Part of a small language model's weights.
Size: 10 layers, MLP 1536 GELU.
Architecture: LayerNorm before each block, tied embeddings, capped logits.
Training: a variant of Adam for these matrices, 508M tokens, 3875 steps.
MLP neurons of a small language model. Each row is named by its layer, matrix (up: input weights) and neuron, and shows model dimensions 96-223. Each number is 200 + 20 x the weight over its row's rms, rounded and kept within 0 to 999.
After each neuron's rows, "fires on" lists the tokens most often at its 100 highest values on Wikipedia text that the model never trained on. A number after a token or word is its count.

L4.up592,161,242,197,205,165,204,187,217,203,211,191,220,224,195,230,171,195,236,183,185,202,230,198,203,173,190,179,207,199,204,197,197,192,180,241,224,211,196,181,183,195,202,183,184,180,184,217,192,200,204,203,205,218,229,221,175,180,197,163,193,238,230,176,224,184,197,202,228,211,190,190,184,209,176,223,206,195,180,193,193,229,204,188,184,188,157,205,222,219,217,195,188,213,169,208,203,190,217,235,219,193,199,210,224,184,199,216,167,209,210,188,186,214,183,194,185,203,193,194,207,225,202,187,159,203,163,186,187
fires on: " as" 48, "cl" 4, "isc" 4

L7.up750,217,243,172,216,200,212,190,234,195,205,199,189,229,209,186,236,215,192,202,222,198,207,175,183,207,168,216,192,229,197,210,167,227,199,217,214,203,214,147,187,184,207,177,194,189,200,209,217,217,171,189,196,209,213,222,201,203,161,197,218,189,184,203,176,198,206,239,213,192,193,153,192,181,237,189,193,192,178,192,192,202,210,159,175,197,198,184,192,192,211,153,199,215,192,233,146,219,210,218,204,187,212,234,198,206,221,255,185,202,213,218,209,189,202,182,214,171,190,238,226,212,140,152,190,163,199,216,204
fires on: "-" 21, "|" 13, " J" 8, " ex" 7, "S" 5, " \"" 5

L7.up959,158,193,185,226,198,165,190,210,224,183,210,197,192,194,188,190,219,220,180,206,187,214,206,206,206,232,207,181,200,195,178,230,208,202,204,202,206,218,198,154,176,152,208,223,196,178,164,196,192,204,211,175,181,216,209,172,209,176,211,183,185,229,169,211,218,225,198,178,211,247,210,196,211,200,219,162,161,219,189,173,215,192,187,184,194,206,225,203,201,200,209,210,195,193,215,223,200,255,204,216,216,225,197,176,193,206,201,172,184,194,208,208,185,192,211,222,189,189,159,214,230,189,191,179,200,217,183,159
fires on: " D" 39, " St" 14, " H" 10, "st" 4

L7.up221,195,178,214,178,212,172,200,181,227,182,197,205,169,171,227,216,206,195,212,193,198,199,221,198,197,224,188,222,196,199,202,181,205,200,184,209,199,227,193,253,148,225,187,204,203,217,206,211,216,187,225,196,197,201,240,210,179,207,194,189,238,188,210,204,194,183,196,208,205,258,218,229,183,192,209,222,196,164,185,227,207,211,227,207,238,183,182,224,211,236,192,184,270,195,216,167,182,227,192,191,194,210,180,237,203,215,192,161,213,177,196,175,199,197,178,198,196,169,177,178,199,197,197,180,220,220,216,180
fires on: "ed" 28, "er" 17, "en" 5, "on" 5, " up" 4, "st" 4

L6.up1190,181,198,200,219,191,237,224,196,202,217,175,210,185,187,173,190,228,186,181,185,200,192,200,186,176,196,229,205,215,185,204,218,212,203,190,174,193,229,222,217,199,200,166,187,186,198,217,222,217,174,184,208,233,210,218,161,174,206,157,199,226,215,201,182,189,202,204,195,169,206,176,217,215,181,165,216,216,206,222,193,211,185,206,159,198,189,191,202,214,214,221,217,234,185,187,193,246,238,170,189,171,210,219,203,199,212,214,197,221,214,207,169,215,208,206,217,185,196,191,197,207,196,192,195,217,244,156,187
fires on: "en" 17, " his" 15, "." 14, "ed" 7, " its" 6, "le" 6

L4.up1438,212,199,155,188,215,192,209,208,213,191,196,195,194,188,176,206,244,217,213,191,168,198,193,222,171,194,228,215,236,188,167,201,233,201,188,190,156,197,173,163,191,191,196,187,216,242,196,185,231,212,240,191,214,196,206,206,227,184,210,192,189,187,217,206,187,174,200,201,222,172,191,219,216,217,178,188,206,157,198,210,229,213,206,204,191,181,189,211,201,255,195,157,203,181,228,166,209,184,206,209,200,224,207,238,197,224,220,213,181,166,200,203,208,193,213,196,186,188,204,184,191,172,208,189,180,202,176,177
fires on: " |" 28, " in" 13, "our" 11, " of" 9, "-" 5, "en" 5

L7.up726,225,214,211,199,205,184,184,193,243,164,204,213,217,172,219,180,218,190,143,186,210,202,187,214,196,194,201,189,204,207,198,205,207,171,144,178,239,196,235,236,164,164,184,190,207,180,217,174,221,175,172,230,196,198,211,200,194,176,169,193,212,217,191,165,192,193,219,163,200,209,204,207,165,206,203,179,177,202,203,210,196,202,184,228,203,206,213,223,199,204,197,211,210,218,186,197,218,197,204,246,207,221,167,234,204,201,201,185,176,161,221,182,182,190,212,192,245,212,203,226,195,170,214,179,183,238,138,182
fires on: "th" 22, "t" 14, " t" 13, "-" 7, "-t" 6, "|" 6

L4.up663,158,214,193,175,182,193,206,210,196,178,219,189,211,207,155,201,183,193,176,197,165,181,229,198,207,158,225,209,206,193,245,201,211,208,223,195,216,209,212,198,237,160,167,187,207,231,230,210,227,131,220,171,170,175,224,198,168,196,205,196,225,205,207,228,203,182,218,254,186,191,209,216,215,204,191,200,170,197,191,209,208,177,171,172,229,230,196,173,218,218,197,237,196,175,228,212,232,219,224,211,185,225,173,231,228,195,189,222,182,176,215,197,171,172,225,210,190,162,189,220,205,209,161,190,226,177,182,199
fires on: " |" 19, "'s" 12, " to" 8, " or" 7, "," 6, " and" 6

L7.up1323,203,212,223,203,226,180,169,197,197,197,184,201,214,182,153,200,203,192,161,196,196,223,219,206,182,178,206,224,195,159,214,199,210,195,189,187,234,232,194,186,184,220,177,205,205,155,199,168,189,214,209,224,170,187,214,200,197,182,208,181,233,193,175,199,183,214,219,161,204,178,203,237,172,205,171,185,226,198,190,202,214,170,181,178,197,202,217,197,215,218,172,208,200,204,211,175,193,229,187,231,216,191,227,188,216,233,175,175,199,208,190,177,209,186,189,211,221,205,173,201,168,189,196,200,210,176,232,201
fires on: " of" 32, "er" 10, "ership" 4, "resent" 4, "ied" 4

L7.up952,213,225,194,186,209,188,168,213,212,204,202,233,192,189,188,212,187,184,171,179,209,195,211,151,188,193,185,195,164,167,180,215,203,182,188,182,231,208,180,204,190,192,188,186,201,202,208,201,212,166,190,217,200,201,197,203,170,188,176,202,194,206,205,215,185,222,199,183,210,182,191,178,168,215,194,186,191,192,195,199,201,180,178,215,232,225,203,202,210,187,214,199,198,225,215,207,226,210,176,231,175,197,214,206,192,191,180,214,180,208,227,140,180,169,201,200,204,213,186,189,171,203,222,198,212,192,177,195
fires on: " T" 26, " t" 11, " p" 9, " a" 7, " r" 6, "t" 6

L7.up1395,175,235,212,138,213,161,188,202,195,216,221,185,188,235,205,181,179,189,164,221,186,204,187,210,191,214,230,204,197,191,199,191,202,170,175,163,193,190,193,201,217,204,198,182,214,197,226,190,211,199,191,206,211,218,240,188,154,191,193,201,214,173,200,236,186,198,163,214,190,178,160,218,195,192,205,204,220,175,177,211,220,199,213,181,193,158,176,220,204,226,169,226,204,209,220,227,211,191,148,217,145,224,205,240,222,189,194,214,242,203,208,197,233,191,223,240,213,182,210,194,199,179,163,165,231,208,191,190
fires on: "an" 18, "p" 9, "al" 9, "." 7, "n" 7, "ab" 6

L6.up1163,228,182,199,162,197,187,188,199,193,218,191,207,164,207,169,186,187,189,207,183,201,186,199,165,214,181,222,216,231,180,207,181,229,159,195,191,230,208,200,236,196,187,224,189,205,208,209,227,198,180,215,203,193,199,249,192,173,176,175,218,213,153,179,211,227,217,181,177,212,201,205,214,233,187,206,205,192,218,211,205,207,144,198,164,220,188,199,170,209,199,199,195,214,186,253,227,179,180,187,192,205,202,183,219,196,208,232,205,217,232,199,204,164,202,161,215,187,197,200,216,196,212,161,207,191,181,200,197
fires on: "il" 13, "o" 10, "c" 8, "on" 8, "b" 8, "ib" 6

L4.up324,221,185,239,156,209,184,215,213,212,222,177,184,199,221,181,185,205,230,218,212,200,187,190,212,163,193,200,160,197,198,236,202,156,194,192,216,225,192,184,268,211,187,209,207,229,201,221,218,215,234,193,177,214,174,183,174,184,193,193,200,176,213,192,218,182,210,161,207,210,191,170,221,189,172,217,164,212,183,200,234,174,168,203,162,201,209,246,205,209,199,194,183,210,185,195,182,201,189,220,209,200,208,188,255,211,199,177,211,191,206,213,210,201,182,200,190,228,185,223,188,208,197,211,165,201,213,182,196
fires on: " |" 18, "\n" 13, " was" 10, " is" 9, ";" 7, "," 6

L4.up708,197,227,186,191,202,202,165,181,186,177,202,206,178,195,122,216,257,199,210,210,166,207,180,204,156,178,198,219,216,178,166,170,232,197,176,215,182,218,218,167,200,205,205,208,224,173,209,187,205,222,202,212,196,219,238,179,185,184,197,184,235,234,171,211,213,180,217,216,219,182,212,207,179,216,201,186,244,195,210,231,201,159,219,215,172,169,211,188,208,217,245,208,232,177,222,196,207,193,207,218,197,241,188,196,229,200,216,209,192,181,192,191,215,187,197,200,211,185,237,211,215,205,214,176,226,223,184,176
fires on: " |" 32, " of" 20, "-" 10, " than" 7, " from" 5, " on" 4

L4.up1046,180,232,225,161,152,239,207,191,230,176,173,167,209,187,204,207,219,180,209,183,192,166,180,194,194,214,223,213,177,184,206,196,214,179,169,219,231,182,222,169,213,191,228,192,213,204,184,231,219,197,191,188,177,203,217,168,207,226,167,205,220,173,182,213,203,195,200,209,213,220,222,195,193,217,193,207,211,222,212,194,190,192,190,177,199,221,219,215,201,202,229,186,177,211,197,200,221,211,186,209,179,246,196,227,219,189,213,221,245,215,235,181,231,205,200,222,234,182,217,213,229,193,169,202,195,215,218,189
fires on: " it" 73, " It" 12, "It" 7

L4.up453,196,210,177,176,165,179,191,215,232,199,171,176,215,204,209,208,198,183,194,157,155,190,191,173,186,218,198,156,224,194,197,228,229,161,181,195,213,215,186,189,202,179,215,163,194,207,197,160,214,212,198,230,154,205,200,185,237,169,193,191,209,172,220,197,201,226,208,195,178,183,188,188,201,224,223,194,218,200,213,188,208,196,193,202,206,188,199,203,213,233,191,199,203,202,208,168,199,194,187,210,192,192,245,189,179,199,252,198,207,224,199,181,165,184,205,222,203,192,208,187,133,198,213,196,198,227,207,174
fires on: "ro" 18, " in" 13, "al" 10, "omm" 5, "ort" 5, " en" 5

L7.up917,206,231,174,175,191,206,187,215,206,214,210,216,209,198,172,174,183,185,179,196,173,199,220,198,170,195,189,210,203,225,187,179,196,196,196,201,194,208,172,205,208,177,244,178,223,177,178,205,167,204,236,221,178,177,184,197,179,184,222,196,166,194,194,179,214,205,230,189,183,177,216,216,212,225,218,215,251,167,216,207,190,183,194,185,197,227,221,199,232,190,202,226,207,189,226,197,199,214,168,233,206,217,209,191,208,254,241,229,187,230,202,176,206,185,175,209,186,211,222,204,156,198,216,226,198,211,202,222
fires on: " se" 12, " number" 12, "se" 11, " be" 9, " e" 7

L4.up1393,198,220,196,204,202,198,193,175,238,161,197,171,212,157,178,228,187,180,186,197,212,198,221,197,195,199,212,169,198,195,182,186,211,183,185,197,211,186,185,218,198,178,208,220,184,237,232,194,216,191,182,227,221,192,229,208,202,187,206,226,199,191,205,200,196,208,218,184,188,219,254,216,199,182,188,200,203,222,212,226,219,196,196,175,186,156,201,192,224,195,237,207,210,185,190,189,184,225,229,181,169,208,185,228,197,206,227,205,233,192,217,186,189,180,224,196,199,205,193,260,197,208,190,214,190,233,224,177
fires on: "h" 26, "ch" 14, "it" 9, " Mich" 6, "ash" 6

L4.up188,226,208,200,200,174,177,186,223,187,204,191,186,220,210,179,172,194,193,207,232,185,199,221,203,167,202,210,214,245,197,208,178,205,190,191,190,188,192,204,221,224,168,233,185,205,182,222,209,194,203,197,180,202,164,208,198,193,191,229,211,210,182,200,200,205,213,219,217,215,204,192,221,199,174,181,170,158,172,229,183,204,199,208,180,208,196,216,219,215,215,199,203,186,167,202,192,222,179,231,222,193,206,205,206,212,225,210,210,181,178,231,197,190,171,152,209,215,158,186,239,157,204,181,210,188,154,207,186
fires on: " that" 32, " where" 12, "," 8, " because" 5, " most" 5, " so" 4

L7.up1115,185,227,199,168,182,161,196,199,208,198,206,200,223,182,213,171,145,180,203,184,215,225,191,218,191,191,196,135,198,171,214,197,180,190,202,232,220,172,185,182,176,180,190,199,190,234,201,231,190,143,203,189,197,153,220,206,200,178,176,184,216,192,181,202,176,221,187,198,159,207,178,232,156,179,235,217,217,190,192,206,170,213,171,215,164,216,216,200,215,197,193,179,221,196,214,194,205,231,203,207,160,213,210,172,198,190,192,196,217,198,196,228,208,210,236,203,196,222,224,174,203,217,186,209,220,193,204,213
fires on: "u" 30, " " 7, " par" 5, "o" 5, " 4" 4

L6.up421,186,195,184,202,188,204,168,191,200,200,213,233,248,234,170,199,154,214,214,210,191,199,214,213,179,186,225,202,220,182,197,210,188,188,199,171,219,223,170,191,200,215,167,182,203,179,223,164,196,195,211,178,182,225,194,187,179,187,192,201,201,185,190,157,218,219,210,212,213,216,204,201,198,186,177,203,245,150,195,184,212,199,206,178,210,202,210,210,222,191,185,189,207,193,220,170,226,207,177,212,155,177,224,228,205,255,246,179,210,190,222,184,194,156,153,190,190,211,192,192,221,179,157,185,152,166,169,191
fires on: "ist" 13, " ex" 9, "usp" 7, " rem" 7, " dep" 7, "|" 7

L6.up573,226,178,194,169,182,172,208,197,226,210,200,198,179,199,183,166,206,202,196,194,200,190,237,189,178,201,199,186,198,173,205,198,219,158,182,184,210,191,179,216,222,192,205,180,224,212,205,177,202,217,209,205,176,236,218,217,180,177,186,182,229,167,180,218,207,219,185,200,174,186,153,180,179,184,186,197,182,186,206,249,223,208,197,201,183,215,217,188,216,196,203,209,224,197,214,198,180,204,191,198,181,188,173,198,245,230,199,175,206,173,195,182,197,219,154,222,216,177,211,226,182,185,173,209,194,189,175,215
fires on: " ob" 13, "ib" 13, "act" 11, "c" 8, "ab" 5, "eth" 5

L6.up1424,189,211,202,192,186,171,185,166,192,186,204,172,197,221,156,191,203,175,213,202,145,226,215,245,140,200,205,208,203,169,168,212,222,180,186,166,213,195,194,184,196,193,210,193,205,205,215,204,219,206,204,200,206,199,206,202,192,182,191,189,220,230,207,225,187,178,192,245,221,191,216,227,184,170,188,179,228,215,218,198,212,171,168,188,174,199,240,199,225,241,194,210,176,171,222,174,193,182,178,238,210,230,223,232,257,226,193,216,187,162,197,212,236,203,186,179,235,204,195,211,164,223,203,200,194,190,216,177
fires on: " of" 52, " |" 24, " the" 21

L4.up718,205,219,240,188,185,159,180,173,187,172,197,228,200,196,168,222,217,219,174,182,211,209,182,164,178,204,223,221,238,191,211,234,182,190,215,183,197,230,200,179,236,181,202,188,193,204,215,186,227,193,203,183,215,152,202,176,175,197,192,218,197,190,212,196,194,209,214,173,190,195,176,203,196,206,188,184,211,175,239,165,233,188,189,180,220,237,222,214,216,221,204,207,200,173,250,203,196,195,203,226,197,205,209,185,220,207,234,213,167,185,224,219,171,159,174,202,210,157,219,189,189,197,190,186,214,217,199,203
fires on: " the" 17, "," 15, " that" 12, "es" 9, "s," 5

L7.up1490,185,191,225,191,217,232,181,193,201,185,186,198,211,188,179,208,185,186,172,204,214,219,161,178,178,187,247,205,183,213,203,230,196,229,201,184,210,206,176,195,202,191,215,190,216,218,213,184,229,179,210,200,162,163,203,195,197,169,217,153,200,195,192,160,203,214,227,190,209,173,196,210,217,187,215,174,190,183,218,182,205,215,212,197,202,208,175,180,212,201,183,195,178,182,194,212,204,202,210,206,194,177,189,139,217,205,235,208,224,227,177,191,195,193,208,203,206,198,142,236,178,172,156,211,219,178,194,165
fires on: " |" 23, " ref" 9, "m" 7, "pl" 7, "p" 7

L4.up780,183,214,221,196,203,203,225,190,176,188,197,215,193,200,209,223,199,190,202,180,202,171,193,196,211,222,202,210,138,179,207,210,210,220,198,198,202,221,163,234,188,178,214,196,192,220,212,217,274,187,200,226,201,214,240,207,180,195,200,203,203,221,208,198,202,193,201,195,211,202,201,183,224,207,206,198,196,192,230,207,225,218,233,174,204,210,181,193,194,199,216,200,229,215,224,167,196,235,196,197,213,196,215,213,214,220,214,181,224,204,192,177,170,203,216,242,229,200,183,209,190,184,173,191,236,206,175,157
fires on: "e" 14, "st" 14, "en" 8, "ed" 8, "y" 8

L6.up68,240,188,200,177,186,196,189,183,217,153,194,181,235,209,187,181,184,200,201,185,181,188,191,190,197,177,223,179,203,201,211,204,210,188,179,223,215,195,201,228,179,230,195,181,203,192,214,198,198,182,237,178,210,185,214,222,205,175,162,208,219,193,199,197,172,213,163,191,170,188,176,229,157,164,185,144,196,213,235,225,233,196,208,189,183,194,191,230,216,197,205,216,188,188,205,221,203,187,216,190,222,186,204,180,223,208,191,211,240,221,213,208,221,192,187,215,224,212,204,226,187,197,189,189,196,229,213,205
fires on: "c" 19, "ab" 13, " Franc" 12, "ap" 6, "ar" 4, " Luc" 4

L6.up665,200,210,206,174,187,200,190,227,217,195,164,196,177,205,222,234,198,164,178,182,196,230,162,236,196,215,206,178,212,183,216,228,212,191,223,200,172,184,200,200,171,176,211,219,185,248,182,178,230,199,205,195,179,180,222,240,232,186,182,208,224,223,206,215,170,221,178,204,187,194,212,183,197,214,194,192,202,234,217,231,232,202,206,205,208,226,223,183,213,225,197,230,200,208,210,201,214,189,207,202,172,174,216,234,190,185,186,209,192,225,176,168,201,216,182,224,219,195,239,184,179,200,203,213,193,224,188,199
fires on: "k" 20, " in" 18, "z" 15, "ing" 10, "al" 4

L4.up662,199,185,209,180,214,197,180,179,212,193,169,218,208,192,216,194,205,146,213,191,202,185,173,183,202,190,215,188,223,182,181,186,222,210,199,173,199,200,218,193,176,198,210,240,203,185,237,216,198,195,225,234,188,186,187,182,206,211,137,201,218,183,217,231,180,235,208,198,227,186,196,220,204,183,222,171,223,184,204,188,205,205,189,190,196,215,230,175,204,185,229,206,224,238,199,197,199,222,208,231,165,186,199,215,202,198,213,219,213,218,188,205,212,177,135,189,232,226,230,217,201,224,140,225,186,201,177,173
fires on: " been" 21, " be" 18, "O" 5, "==D" 5, " data" 4, " is" 4

L7.up84,181,225,197,208,214,178,164,173,188,208,202,208,212,203,162,199,197,193,196,222,190,217,214,168,183,230,245,244,226,194,230,191,221,179,185,220,218,222,184,196,207,206,178,177,207,244,205,223,205,194,145,184,170,211,220,169,218,206,164,170,234,159,229,175,179,217,199,222,208,214,233,219,183,237,197,190,197,189,194,211,212,208,145,188,177,215,170,161,195,234,216,226,234,212,191,192,213,214,210,206,149,219,218,198,190,194,196,154,200,189,205,208,216,213,178,196,193,196,208,208,207,199,188,197,186,188,181,171
fires on: "-" 53, " (" 12, " \"" 11, "i-" 5, "–" 5, " un" 4

L6.up1223,180,207,205,230,187,168,208,176,225,181,212,239,200,195,211,198,189,257,166,187,170,229,217,197,203,198,222,205,209,212,161,233,185,175,191,206,225,210,208,203,220,185,215,193,173,207,204,196,197,202,180,191,169,222,249,215,196,162,214,183,199,230,191,203,190,203,213,200,172,200,226,212,204,190,204,209,237,180,189,171,240,227,218,209,197,210,182,204,221,191,195,215,192,200,188,184,184,253,155,204,221,189,192,187,173,191,187,162,187,173,195,205,200,173,211,224,161,193,177,206,208,176,201,189,212,180,211,183
fires on: "ro" 22, "r" 12, "om" 10, " St" 7, "st" 7

L4.up1375,176,214,209,178,187,181,176,173,202,180,191,169,215,230,158,209,222,192,220,207,181,175,224,182,219,257,210,213,173,167,191,215,192,173,202,206,211,239,163,175,226,181,211,201,191,212,193,195,192,223,206,205,155,223,211,223,216,186,205,217,212,210,186,218,200,209,209,179,218,208,223,198,199,210,226,211,194,210,195,209,219,198,185,201,214,144,194,222,194,191,206,231,222,193,184,204,188,193,209,198,182,229,200,221,189,217,205,194,223,189,216,196,196,219,207,220,208,199,241,214,169,193,204,214,193,251,220,161
fires on: "h" 61, "er" 14, "r" 6

L7.up427,202,210,200,181,219,198,196,174,203,205,176,211,227,226,199,192,196,134,193,169,179,216,190,195,198,195,170,227,233,220,211,205,161,202,185,224,170,214,218,218,176,210,158,208,200,199,219,226,251,189,194,208,192,183,225,193,174,190,184,161,228,216,200,159,173,193,190,175,190,185,172,219,197,178,204,183,213,189,203,204,199,204,198,212,189,217,197,214,217,190,208,209,174,189,170,204,205,204,200,183,209,197,205,181,188,200,177,213,204,196,212,173,165,207,194,213,247,207,192,193,224,193,199,177,221,203,210,218
fires on: "i" 18, "ap" 15, "ip" 8, "ab" 8, "emb" 6, "ot" 6

L7.up602,188,191,197,201,182,184,204,185,255,168,198,192,218,199,212,173,198,196,208,209,203,193,211,219,180,205,204,181,193,164,248,181,196,209,207,222,185,219,183,161,181,201,178,190,186,200,170,232,212,216,213,182,221,236,236,166,193,169,169,184,152,192,178,225,194,198,176,197,204,177,189,197,217,161,200,197,187,193,194,220,223,212,210,196,209,219,205,214,207,209,213,190,186,193,230,234,207,205,164,198,182,223,213,189,206,199,214,218,202,190,204,201,192,196,178,180,245,189,210,204,239,206,199,204,212,207,215,164
fires on: " H" 25, " such" 9, " to" 8, " d" 6, " St" 6

L6.up1049,165,203,207,164,162,220,192,183,216,203,206,208,221,190,195,179,203,205,166,215,186,233,195,216,196,191,218,202,230,228,190,189,223,182,229,197,203,208,205,197,217,164,183,172,190,199,187,163,234,191,195,176,171,237,239,233,215,212,187,216,208,191,214,193,201,193,233,222,169,182,172,194,210,177,204,202,203,183,211,241,234,197,232,208,208,176,192,208,202,174,185,193,195,183,198,214,211,207,173,215,200,208,195,250,202,203,205,190,204,190,218,210,245,212,209,179,184,199,215,212,218,186,157,197,215,204,178,185
fires on: " —" 48, " on" 8, " up" 5, " as" 4

L6.up471,179,243,200,207,187,189,219,219,200,208,176,213,185,208,185,180,193,192,191,165,186,203,230,178,200,181,185,202,206,179,186,193,211,199,194,202,230,218,178,176,170,166,222,146,182,222,177,224,206,178,249,227,214,215,214,210,170,155,190,199,188,222,194,171,196,220,193,230,234,154,202,196,223,239,227,211,206,196,201,204,207,236,184,215,202,191,197,194,211,198,167,209,229,180,189,161,203,208,158,223,223,205,208,198,205,203,215,197,164,200,194,157,206,187,216,214,197,202,166,218,175,169,211,210,225,179,192,208
fires on: " p" 24, " P" 20, " Tra" 6, " ref" 4, " em" 4, " l" 4

L6.up824,200,183,215,162,197,175,199,169,181,196,171,253,196,230,178,179,208,216,188,219,187,191,212,217,209,186,220,173,160,200,205,196,206,190,211,189,212,192,180,169,191,199,199,204,179,199,220,162,207,203,192,215,219,205,222,194,177,179,187,216,204,191,172,224,201,189,212,203,176,231,218,204,211,190,187,207,165,192,205,193,223,187,173,210,186,163,216,182,206,187,210,220,201,197,226,189,173,187,210,204,166,229,209,162,209,200,185,228,201,187,239,181,206,194,198,198,215,203,163,215,180,199,203,196,139,226,196,193
fires on: " as" 25, " their" 10, " of" 9, " G" 8, " C" 7

L6.up314,213,230,208,165,235,192,219,202,218,188,197,239,186,213,219,176,183,176,226,197,192,168,227,190,169,181,243,202,259,170,176,152,197,172,176,185,201,223,217,199,196,163,195,180,177,235,236,176,196,213,166,257,220,192,209,189,207,199,200,177,211,176,183,200,178,184,187,218,201,177,190,207,226,185,181,195,220,191,202,213,200,228,162,205,198,181,215,214,215,210,207,214,203,193,192,150,210,231,187,243,212,218,231,162,211,225,210,188,161,218,209,196,203,190,186,195,187,220,208,212,190,172,192,180,218,180,209,175
fires on: " G" 17, " o" 14, " O" 12, " (T" 4, " T" 4, "W" 4

L7.up1372,204,232,190,210,213,170,197,144,244,215,196,194,207,199,193,188,174,203,202,208,170,197,220,152,206,210,174,193,180,219,212,195,159,186,211,200,204,261,190,185,199,237,208,204,173,229,199,178,205,204,189,201,229,222,174,183,210,190,182,188,205,213,213,216,187,202,246,173,226,232,189,211,197,208,201,197,217,178,191,190,185,214,188,203,211,198,212,174,202,192,193,205,203,209,197,195,172,242,194,222,209,193,161,168,242,215,199,221,199,178,199,187,204,192,207,185,217,206,193,249,178,200,218,172,178,197,198,140
fires on: " C" 21, " Mar" 13, "ag" 8, " Ar" 7, " G" 6

L7.up1386,211,216,215,217,198,215,217,206,202,182,159,209,216,221,180,193,199,239,199,230,189,230,183,196,176,202,188,184,240,187,223,195,192,206,186,198,218,237,175,162,204,223,221,223,203,226,202,181,199,202,221,218,193,192,200,188,201,196,212,194,236,174,205,200,198,206,243,173,220,209,197,186,226,195,228,204,179,234,204,215,194,198,180,203,179,218,202,182,232,172,171,223,212,209,182,146,230,213,183,225,217,201,207,190,205,227,177,205,186,215,176,200,186,180,206,209,195,187,174,194,193,205,196,179,223,183,157,168
fires on: "th" 18, " add" 11, "red" 9, "l" 8, "ust" 6, "s" 6

L7.up1233,175,181,219,193,205,198,175,225,175,234,228,168,203,179,219,189,185,217,231,215,182,208,195,239,195,212,197,184,201,164,189,165,208,182,228,224,181,168,204,160,225,209,208,232,195,235,181,205,188,174,169,206,188,183,223,179,186,206,207,174,208,191,170,199,193,196,206,190,217,196,194,220,197,242,245,168,207,147,223,178,194,203,210,183,211,213,201,239,192,169,195,179,202,147,246,228,203,233,189,217,179,212,229,177,199,180,189,222,251,170,239,215,169,217,185,209,218,179,178,179,200,195,230,238,210,183,192,199
fires on: " \"" 52, " t" 5, " up" 5

L7.up590,173,225,199,193,189,214,184,195,235,174,194,199,187,210,159,196,199,219,190,185,195,183,218,167,181,186,189,217,180,170,200,226,216,210,238,211,216,250,173,199,189,213,192,172,202,208,210,219,208,169,215,206,235,221,187,195,220,189,218,168,203,205,233,216,165,202,186,212,217,188,174,212,209,220,188,199,233,191,223,232,221,177,175,201,183,239,150,209,203,199,164,214,221,215,180,200,181,202,183,196,217,207,202,203,209,232,185,214,207,250,212,166,210,200,212,205,194,202,236,219,182,175,197,197,198,227,179,199
fires on: " P" 25, " l" 12, "E" 7, " e" 7, "al" 6, " L" 6

L4.up830,229,209,164,204,165,206,167,189,184,186,193,214,215,198,190,197,205,207,198,173,199,183,201,171,203,189,203,201,190,197,186,256,255,162,213,196,223,222,193,193,214,199,239,204,202,217,231,186,217,200,210,224,181,189,216,193,179,167,188,182,219,192,171,201,188,199,184,191,191,208,203,169,201,186,200,210,181,256,235,207,202,184,155,206,180,230,209,171,199,174,190,234,210,207,199,213,210,210,177,220,216,193,214,171,176,230,185,206,190,245,199,163,146,200,183,245,206,204,176,222,180,200,190,217,238,203,183,193
fires on: "an" 29, "s" 14, " |" 7, "e" 6, "l" 5

L6.up836,200,187,190,193,199,198,224,228,182,197,177,227,236,201,194,193,165,215,216,202,161,162,186,209,160,196,223,184,199,189,162,189,170,186,220,216,215,209,181,237,218,199,202,190,206,192,199,242,226,177,198,185,195,172,210,182,195,178,190,214,209,180,197,248,207,208,204,208,176,227,214,195,211,151,168,198,159,178,189,219,211,175,197,178,195,214,230,158,203,213,213,236,219,182,216,178,197,178,180,225,184,202,216,208,221,174,216,209,173,191,204,224,177,214,201,196,202,176,195,218,185,211,198,156,181,179,164,192
fires on: " |" 22, "\n" 20, "g" 8, "," 5, " bec" 4, "ost" 4

L4.up941,205,190,209,187,220,163,208,207,212,214,211,175,192,184,199,220,181,164,203,182,168,203,217,203,187,196,250,175,184,164,199,240,189,201,174,176,236,179,183,192,195,179,226,170,216,202,188,192,194,189,198,193,225,187,187,227,201,179,161,190,224,203,206,195,142,209,198,212,220,195,207,207,193,193,196,198,225,205,190,203,189,172,212,196,256,166,179,225,213,205,153,188,201,179,197,201,206,193,195,221,183,193,163,233,206,212,205,226,210,206,169,212,226,205,199,231,190,209,236,198,190,193,208,221,203,196,215,199
fires on: "al" 29, " m" 10, "arm" 7, " place" 6, " her" 6, "an" 5

L4.up671,216,213,216,172,203,178,179,167,214,195,215,200,217,248,176,177,187,211,215,214,186,214,180,183,224,190,205,217,214,199,206,162,184,206,182,217,211,228,175,177,202,202,188,208,201,234,221,183,185,206,229,209,204,176,204,162,159,180,185,203,180,207,191,225,204,228,237,212,189,182,199,218,215,217,216,196,214,196,217,184,222,185,205,159,218,195,207,209,226,166,212,185,223,210,227,173,187,208,183,198,174,194,231,173,193,219,178,193,196,193,189,202,213,168,184,185,238,223,209,235,145,194,196,184,207,206,198,161
fires on: "ag" 26, "ly" 7, " M" 5, ":" 4, "iv" 4, " Mar" 4

L6.up811,177,230,223,144,226,212,201,184,214,197,159,163,174,186,194,193,218,212,211,216,199,219,197,199,226,221,219,208,179,203,235,210,221,204,218,215,228,217,188,158,192,178,229,151,188,252,206,175,190,209,203,186,176,193,179,177,208,198,190,223,226,185,191,223,172,267,204,194,201,225,182,232,185,220,211,204,204,229,187,182,195,207,186,201,206,210,215,209,190,194,209,183,215,193,190,206,197,201,204,186,159,184,182,206,163,213,182,203,196,211,193,175,220,213,204,220,195,195,200,231,192,188,232,172,169,194,186,148
fires on: "l" 19, "ag" 11, "al" 10, " rel" 9, "h" 6